Weights of a small transformer language model: 17 layers, vocabulary 1477.
MLP neurons of a small language model. Each row is named by its layer, matrix (down: output weights) and neuron, and shows model dimensions 96-159. Each number is 128 + 32 x the weight over its row's rms, rounded and kept within 0 to 255.
A block is one neuron, or neurons of one layer that tend to fire together. After each block is what it responds to, as a language model described it from the Wikipedia text at the highest values.

L3.down8 [102 147 145  70 145 137 106 131 138 113  91 125 161 132 108 155  55  45 123 126 189 120 169  50  88 164 179 195 130 145 107  72 139 179 119 153  84 134 163 200 120 124 144 157 139 141 119 182 151 146 156 112  90 150 126 147 126 149 153 173  89  74  99  87]
L3.down85 [125 116 103 138 112 139 108 113 142  99 127 131 127  64  83 154 147 113 157 134 113 137 158  85 128 120 119 110  67 142  92 158 135  98  64 123 161 127 128 134 120 124 122 117 102 163 106 179 116 105 117  71 165  68 127 180 127 109  97 145 136 131 165 111]
L3.down121 [ 49  79 136 130 201 106 126 136 149 146  83 134 179  87 132 122 119 102 111 157  96 139 141 137 160 136 154 112 108 169 118 147 142 211 145  95 159  67 172 142 150 146 132 121 146 106 138 112 128 221 135 132 118 132  82 162 125 119 115 109  84 100 119 114]
L3.down142 [177  95  84 115 102 145  61 109 147  37  91 127 121  93  85 148 158 108 163 154  99 135 185  98 105 127 102  94  53 106  89 108 116 226  92 126 115 112 102 144 132 111 139 102  99 174  64 119 137 114 142 111 176  51 153 159 129 120  89 178 146 142 134 110]
L3.down145 [118 142  94 137 113 140 108  80 105 136 100  96 138 145 101 102 128 132 127 155 172 125 168 141 115 184 157 132 119 152 113 168  72 177 101 122 159 161 115 205  96 142 193 126  96 128 158 139 162 115 115  88 146 139 149  87 104 186 216 120 142 149 149 126]
L3.down329 [116 106  95 109  86 169 138 160 180  98 162 171 116  66 128 113 116 153 132 107 210 110 194 133 162  93 140 104 113 108 139  56  82 165  77  99 115 125 133 121 161 133  94 179 165 135 102 139 200 203 106 141 167 138  98 100 130  92 148 113 130 145 181 127]
L3.down473 [ 71  81 169 145 107 101  80 184 173  89 133 167 129  91 135 127 146  85 111 146 117  93 145 132 176 176 132 142 124 156 178 142 159 170 139 174 155  86 150  98 148  94 156 146 169  87 130 139 156 131  97 121 166  92  96 105 113 148 132 146 102  99  82 121]
L3.down550 [ 94 147 149 160 110 142 172  94 102  69 123 113 149 155 108 106  69 149 127 114 172  93 120 116 158 141 112  74  81 220 159 152 190 109  83 120 115 122 126 120 171 121 140 174 132 119 138 120  97 113 108 207  86 117 177 122 154 135 172 175 111  80  97 182]
Description: Quotation marks and apostrophes. Mostly opening or closing quote marks and apostrophes around quoted phrases, titles or nicknames (Quick '20, "Road to Warped"), plus pronouns like they, them.

L14.down706 [109 164 143 128 163 129 155  47 135 148 129 130  87 167 141 141 144 110 105 105 119  93 126 140 114  99 125 105 145 144 122  96 130 151 103 124 166  56 137 172 121 195 157  47 108 162 101 132 124 113  98 151 139  77 133 155 143 192 181 115 141 120 211 173]
Description: CJK and word-second pieces. Pieces of Chinese or Japanese characters inside names and titles (e.g. 少年_声, 高松電_軌道), plus second word pieces after a capital or quote (I|t, C|at|alonia, S|at|urday).

L10.down116 [189 130 103 177 114 106 121 118 154 101 171 123 130 163 136 127 174 109  90 146 105 110 104 167 159 163 109  97  68 145 132 166 114 107 150 103  99 106  89 146  98 124 139 156 152 121 148 128  99 121 150  74 135 196 121 121 174  86 185 148 172 137 108 156]
L10.down210 [131 117 149 121 151  57 147 133  79  95 140 178 102 137 146  99 167 137 177 137 101 129 113 127  83  45 103 153 156 158 108 142 121 134 134 121 142 171 130 114 114 123 169 132 112  61  76  97 124 167 185 118 137 164 115 155  98 186 126 132 139 213 123 129]
L10.down304 [116 129  91 119 153 131 103 153  86 157 111 136  83 105 147 113 146 133 145 143 161 173 120 145 134  86 141 161 151 152 141 169 100  72  89 137  95 177 131 160 138 166 126 137 111 138  92 203 140 107 139 210  96 144 176 127 112 120 165 132 115 173 120 145]
L10.down355 [130 161 158 155  93 147  86  84 135 159 198  59 125 101 132 162 163 152 131 128 144 122 161 110 127  99  58 109  98 132 102 168 111 160  92  98  94 133 106 117 171 119 175 153 160 138 174 124 115 200 130 111 182 155 157 141 155 135  84 119 152 158  68 140]
L10.down444 [155  60 137 197 141 141 129 129 112 113 105  91 125 147 133 161  94  84 150 105  97 165 156 109 108 120 172  92 175 172  81 115 117 155  97  78 160 164  77 155 100 149 168  94 160 211 152 138 115 160 154 172 162 129  86 179 151  89 101 103 166  96  90  58]
L10.down604 [ 99 120 176 122 121 142 110 118 123 142 153 116 137  98  94 141 154 152 151 101 112 137 189 125 122 102 132 121 108 142 112 199 141  46  56 125 117  60 153  93 114  90 131 181 114 182  61 153  94 173 112 129 190  95 116  90  77 113 149 123  91 110 116 127]
L10.down617 [147 138 123 145 127 163  87  72 151 135 170 126 137 137 101 197 123 124 172 112 147 142 162 132 150 100  69  99 116 126 125 133 128 172 154  72 151 154 159 133  58 125 111 149 150 224 124 136 120  90 141  81  73 193 151 135 131 157 155  70 144 101  98 106]
L10.down745 [ 93 129 109 110 123  82 161 154 164 137 122 111 102 101 129  96 102 131  98  89 181 156 124 164 126  58 127 127 146 211 137 147  94 103 129 138 179  99 119 164 166 152 152 135 150 123 143  62 181 155 145 136 172 117 139  96 146 103 121 121 135 130 118 123]
Description: Word pieces in headings. Word pieces completing or starting a word in headings, labels and table headers, especially adjective endings like Polit-ical, Mathemat-ical, econom-ic, or an initial A (Apps, Amenities).

L3.down26 [135 120 128 124 120 110 180 160 152 179 129 106 125  85 108 143 137 107 144 124 112 141  94  53 142 106  71  91 103 176 118 122 109 207  85 149 132 115 130 135 158 166 161 161 113 117 132 178 147 123 133 165 165 143  73  93 140 106 145 151  98  78 128 125]
L3.down171 [ 96 169 112 114 105 177 115 147 162 125  99 123 136 169 118 180 165 136 143  86 165 105 145 109 178 172 157 141 111 106 134 158 119 134 124 148  95 144 113 163 125 148 101 132 137  84  57 134 152 129 121 143 106  78 180 188 149 143 139  85 113 144  55 101]
L3.down287 [132 140 138 115  82 107 104 131 106 100 142  89 123 122 141  41 107 137 114 137 164 150 124 109  87 143 179 151 123 105 120 183 105 204 118  98  81 146 163  87 105 151  99 131 145 144  84  99 112 133 133 201 127 116 171 135 126 144 129 148  80 152 132 120]
L3.down313 [119 107 112 126 107 134 125 141 182 139  73 121  65  98 132 107 107 167 106 124  80 122 100 103 109 131 116 150 102 112 144 101 148 137 209 185 154 100  84 115 134 119 140  92 147 148 205 162 147 116 182 142 104 130 124 115 105 160  93 141 137  53 114 125]
L3.down321 [102 171 117 100 129 121  66 180 109 153  83  99 138  96 147 124 151 122 103 148  64 163 122  71  82 166  85 109 107 100 104 140 134 113  83 103  90  94  65 140  94 135  96 118 179 112 136 138 109 158 107 126 121 112  88 158  77 162 161 155 128  84 102 128]
L3.down613 [123 193 155 129 121 121 120 121 124 138  92 154  87 107 177  75 148 138 115 108 116 131 109 143 102 130  76 149 105 171 133 133  36  12 126 123 150  93  65 148 164 100 154 111 117 123 180  54 148 136 145 108 103 123 122 103  91 137 110 165 170 146 108  87]
L3.down734 [112 104 136 147 142 108 114 120 143 159 123 164 113 115 127 179  84 114 137 126 103 133 102 147 114 154 142 145 203 109 120 103 171 160 134 135 115 100 167 102  82 140  96 177 136 153  60 115 106 182 123 123 128  90 102 150  99 152 156 116  68 140  59 100]
L3.down826 [180 126 148  73 157 165  86 124 137 117 155  99 108 100 133 124 145 159 135 131 100 134 183 102  99 116 123 164 143 123 174 153 112 200  66 150 147 129 152 102 182 109 136 117 155 107 107 147 126 100 176  64  95 147  91  91 168 158 149  93 109 113 131 109]
Description: Auxiliary verbs before main verbs. Auxiliaries in the verb slot before a main verb or participle, chiefly "be" after "can"/"may" ("can be found"), plus "had", "were", "also", "been", and verb-word endings like rem-ain, bec-ome.

L14.down799 [111 121 127  98  99 110 163 101 188 127 130 125 110 122 136 159 175 139 106  59 156 146 129 107 112  63 165 124 140 100 159  96 197 103 113 135  72 163 143 198 117 141 111 183  91 114 106 132 142 143 146 118 139 133 173 143  78  54 113 116 188  64  95 125]
Description: Mid-word fragment continuations. Short word pieces inside a word split into pieces, mostly in proper names, titles and abbreviations, such as Vir-g-inia, High-b-ury, S-r-., M-r-.

L10.down75 [ 96 162 183 151 133 138 131 127 118 137  93 186 120  93  99  85  57 149 133 153 105 108 106 127  96 119 101 137 123  74 126 103 126 101 108 120  91 125  96 122 152 113  74  88 136 151  98 170 126 136 113  80 136 183 142 122  75 159 134 138 110 131 172 134]
L10.down162 [115 145 166 115 168 126 183  88 162  92 102 102  86 132 103 128 155 117 154 153  69 118 145  85 142 142 126  82  93 160 120 121  60 110 152  90  84 156  88 142 153 141 171  97 161  27  63 183 107 130 103 134 116 122 111  61 121 114 143  90 150  93 105  86]
L10.down272 [144 104 149 163 135 128 159 145 108 145 184 153 141 172 112  85  98 138 114 119 119 123 118 145  39 133 126  99 161 100  97 143 127 159  93 145 128 103 147 126  89 118 165 135 128 121  91 147 173 109 103 158 113 103 114  98  83 150 120 150 109 148 149 125]
L10.down274 [176 175 110 175  78 169 169 147 127 171 115 103 103 136  76  99 170 161 142 152 145 162 135 170 142  69 135  74 144 130 108 136 178 177  99  94 172 171  97 104 159 149  75 141  95 118 129 165 151 192  97 129 149 122 144  99 146 103 167  97 156  91 142  73]
L10.down357 [ 98 184 105  89 145 162 160  87 112 114 100 139  92 114 155 107 172 119 139 186 144 110  89 163 162 168 121 163 153 120 139  60  93 126 143 125 150 106 171 147  62 141 128 133 148 101 132 136 143 116  99 127 108 150 154 130  99 132 151 112 114 132 156 144]
L10.down446 [104 186 127 160 108  89 130 148 186 142  92 112  93  71 141  95 120 153 107 152 126 108 139 127 108 127 105 154 137  89 149  54  79 143 121 122 127 153  82 147 164 124  81 186 122  77 113 124 141 148 159 133 107 142 173 156 138 149 124  98 120  92 197 125]
L10.down670 [125 131 185 120 146 131 123  76 106 198 140 119 146 140 132 163 209 195 150 123  91  75 126 135 138  94 190  91 141 117 127 192 116 109 136  96 156 131 118  76  95 125 128 115 126 136 153 135 169  88 107 109 122 146  91 124 116  71 121  74 164  92 168 146]
L10.down809 [107 123 157 146 130 110 159 150  92  98 111 165 152 142 118 168  91 127 177 140  84 144 140 115 186 126 124 110 100 119 138  93 109 112 113  67  90  90 106 134 152 158 110 126  98 176 111 157  88 152 162 144 168  84  86 141 132 121  95 120 163 135 129 144]
Description: Mid-word fragments and apostrophes. Word pieces inside surnames (Gak-h-ov, Thom-p-son, Mc-C-lellan) and in split common words (whe-ther), plus contraction apostrophes, opening quotes and " but".

L14.down625 [130 174 145 113 151 158 134 165 188 160 109 118 105 135 109 112 128 156 155 115 115 148 129  97 131 150 125 102 129 123 144  99 165  15 127 135  75 115 125  67 137 128 169 121 134 148 147 124 160 147 105 118 136 114 129 122 153 134 127 145  86 138 102 117]
Description: Verb right after subject. The first token after a clause's subject, mostly auxiliaries and main verbs such as have, has, had, 'll, to, who, as in "the Stoors have" and "they'll".

L3.down15 [158 150 142 137 126 117 137 114 106 126 103 100  99  60  75 129 166 130 144 118 108  95 127 155 103 162 103 105  89 161  83 163 102 130  50 145 149 115 115 146 147  99  73 109 108 132 154 172 120 141 144 107 111 116 133 142 160 113 107 134 104 135 180 101]
L3.down404 [102 134 104 139 136 103 106 110 140 122  80 112 133 112 101 144 138 136 188  93 125 144 154 106  89 141 111 119 107 159  90 140 115  31  66 147 115 137 133 186 118 143 144 159 125 148  82 111 124 107 173 109 171  99 153 135 129 102  93  96 144 132 169  87]
L3.down507 [167  92 106 109  74 129 135  70 158  83  76 107 123 122  83 137 157 113 182 135 121 138 169 177  75 153 155  86 103  96  92 127 115 215 118 123 123 153 119 126 104 115 141 174 143 141 101 146 145  97 178 158 126  63 107 122 151 101 101 150 117 117 132  80]
L3.down525 [ 96 163 146 141 164 122 136 114 202 106  93  83  99  91  99 123 172  64 162 102 101 115 177 128  51 157 105 121 122 142 135 146  93  64  85 116  78 176 112  53 108 104  80 160 114 130  88 134 104  98 199 142 146 114  93 144 154 124 137 133 113 138 199 118]
L3.down552 [116 203 115 159 113 130  82 124 164  81 104 139 124 115  93 135 175 120 141 122 132 128 137 150  84 151 129 111  96 185  99 182 124 101 104 193 137 176  74 149 150 142 143 147  78 149 144 125 140 124 122  98 155 147 181 134 134 141 121 185 144 193 156  90]
L3.down581 [133 151 188 174 116  94 115 127 131 155  79 113 126 127 121 100 152 102 127 126 181 158 127  93  87 132 118  78 161 175 156 161 109 203 102 136 154 130 103  89 149 132 108 193 100 166 112 126 142 180 110 140 112 135 175  84 137 130 156 115 105 179  60 132]
L3.down660 [ 90 180  87 127 162 143 118  62 168  92  95 104 117  88 134 143 186 102 177 101 158 147 157  86 100 121 115 148  94 150 135 103 114  86 130 139 109 140 119 104 136 178  99 166 141 177 111 168 122 154 143 164 198 134 109 174  98 121  75 137 171  68 142 152]
L3.down727 [157 133 100 164 149 134 134  75 156  74 118 153 125 104 100  96 191 133 144 171 101 153 165 119 114  94 125 146  78 106 140 137 103 110  76 133 136 116 121 142  86 151 130 117  95 125 129 140 135  83 108 127 168  91 139 189  94  99  61 134 146  89 170  98]
Description: Apostrophes and word-piece continuations. Mainly apostrophes opening a single-quoted phrase or marking elision (n'est, Beat 'em, 'halflings'), plus mid-word fragments like ic, e, ish (Djokovic, Committee).

L3.down77 [146 126 137 127 114  76 128 130 137  66 155 163 157  85 126 137 119  83 138 165  93 140  98 182 134  67 119  87 113 108 142 123 143 191 171 134 133 107 176 116  90 162  71 163 121 129 137 158 131 165  79 168 159  75  80 159 103 174 113  94 132 141  90 144]
L3.down257 [100 102  71 108 116 143 109 128 131 164 101 140 111 144 127  98 129 114 173  81 113  64 170  99 188 179 131 129 153 159 174 138 139 135 151  77  91 128  95 159 138  79 155  74 107 168 134 146 178 102 100 114 126 128 106 123 139 109 151 118 144 114 109 110]
L3.down298 [141 145 157 141 129 123 119 148 127 123  49 129 140 126 118 122 119 126 140 143 160 112 114 153 178 205  74 130 140 161 117 115  98 104 191 122 109 140 184 137 138 171 127 128 106 164  70 163  96 130 101 163  63 185 161 223 105 114 103 106 168 155 106 114]
L3.down429 [192 134 149 190 169 161 106  95 118 116 118 119 195  78 149 135 143 153 171 148 163 213 103 140  93 118 106 135 121  70 125 173  91 194 112 118 148 168 182 131 107 164 174 184 140 153  86 105 166  74 133 133 101 119 135 128 129 121 152 139 145  28 156 131]
L3.down502 [169  76  63 100 162  32 157 168  87  99 170 122 125 191 167 100 144 119 125 107 136 136 162 191 133  82 114  88 151 136 153 128 116 107 106 130  72 133 145 116 156 154 116 118 124 129 159 163 112 158 104 169 133 168 101  82 139 192 181 127 153  77 111 124]
L3.down762 [154 114 193 143 133  78 140 156 120 126  96 146 101  82  69 183 172 130 166 165 144 211 120 148 105  94 140 103 136 133 126 123 184 194 133 151 160 185 193 148 146 167 102  99 100 126 122 129 125  73 120 110 122 121  91 138 155  70 140 135 129 166 163 114]
L3.down787 [ 58 134 207 151 125  99 103 103  74 133 151  89 143  60 182  71 142 108 126 115 145 157  75 164 117  85  84 160 111 198 164 161  87 138 172 147 114 154 156  61 152 127 178 115 160 166  99 150 120 122 136 101 149 148 147  95 101 137 118 115 124 134 138 169]
L3.down788 [187 108 169 144 123  74 141 185 152 140  97 158 155 186 107  96 168 174  85 123 178 116 180  77  89 190  68  94 121 117 144 117 141 174 123 120 109 111 125 173  77 144 150 128 128 183 152 132 142 117  86 150 164  75 162 152 132 120 126 123 122 111 105 108]
Description: Mid-word fragments, esp. "having". Short middle word pieces right after a split word start, strongest on "ing" in "having", also "u" in language, "y" in style, and "football".

L14.down392 [ 92  76 125 151 105 174  70 158 108 118  71 116 101 188 140 162  91 153 139 173  63 125 139 128 144 123 126 114 119 108 147 165 139 131  37 122  82  73 158 164 123 119 116 120 113 142 153 134 165 137 137 166 164 163 130 182 136 178 136  94 162 103 123  85]
Description: Mid-word fragments after capitals. Short second word-piece inside a word broken after a lone first letter or prefix, like S-up-porting, d-ied, Ab-out, f-ed-eral.

L3.down215 [150 114 112 143 125 113 105 125 118 139  75  94 143 118 119 147 148 121  83 132 150 143 143 109  96 142 116 153 119 172 164  95 148 157 107 125  81 141 180 170 192 143 115 104 134 181 149 124 129 166 159 153 112 132 120 129 174 194 122 159 165 131  92 140]
L3.down359 [153 148 124 111 139 102  62 162 116 128 115  88 161 169 149  82  88  92 180 187 179  83  99 121  73 150  87 137 170  68 110 136 111 153 129 160 147 185 148 116  89 191 117 147 145  84 168 102 141  68  18 114 125 127 134  83  78 115 187 135 119 112  89 172]
L3.down478 [ 92  71 107 145 112  81 139 106 101 120 144 111  98 140 151 133 104 141 116 205 172  81 151 207  92 118 146 133 140 140 108 100 146 138  85 114 170 114 138 127  97  89 115 117 105 202 156 105 112  62 102  75 130 138 147 126 125 131 109 104 129 112 125 148]
L3.down624 [139 202 146  96  81 122 131 135 117 112 119 127 138 146  93 113 176 120 103 168 120 124 140 105 122 125 143 126 132 130 192 149 148 160 158 167 114 127  42 119 170 134 158 157 117 163 129 138 149 101 210 139 140 141 115 106 176 122  98  82 157 122  97 156]
L3.down629 [123 179 147 183 115 133  86 127 123 130 141  83 149 133  71 119 164 115 103 164 146 131 147 156 107 139  77 127 160 139 166 143 103 148 142 100 118 177 133 186  97 160 144 109 134  97 171  93  94  86  88 156 152 135 122  87  93  64 138 115 143 115 129 183]
L3.down692 [ 63 126 134  71 103 102 126 103 138 129 118 122 115 171 164 129  75 122  62 189 196 122 124 212  73  80 103 157  70 140 117 149 119 150  67 132 149 119 182 141 122 144 192 142 148 116 144 175 164 123 143 142  87 107 114 157  81 145 135 196 111 136  84 165]
L3.down737 [130  86  74 120 116 159 183 142 103 127 105 128 125 188 106 160  92 199 153 113  98 155 123 190  87  86 127 175 148  95 106  93 159 189 112 142 175 148 159 196 141 140 135 153  93 189 134 115 119 124  97  95 106 139 133 103 138 104 128 132 140  72 136 164]
L3.down773 [160 184 150 102  83  86  56 123 118 124  79 113  74 144 131 184 156 132 196 140 103 103 146 151 132 116 136 142 148  88 136 177 172 180 133 151 108 155 109 135 125 160 137 134 110  84  86  92  68 124 155 108 159 157 109 147 105  79 187 110 156 110 166 122]
Description: Sub- word fragment. Second-piece fragments inside words split after a capital S, mostly "ub" in Sub-words like Subway, Submission, Subsidiaries, plus standalone "sub" and digits in tables.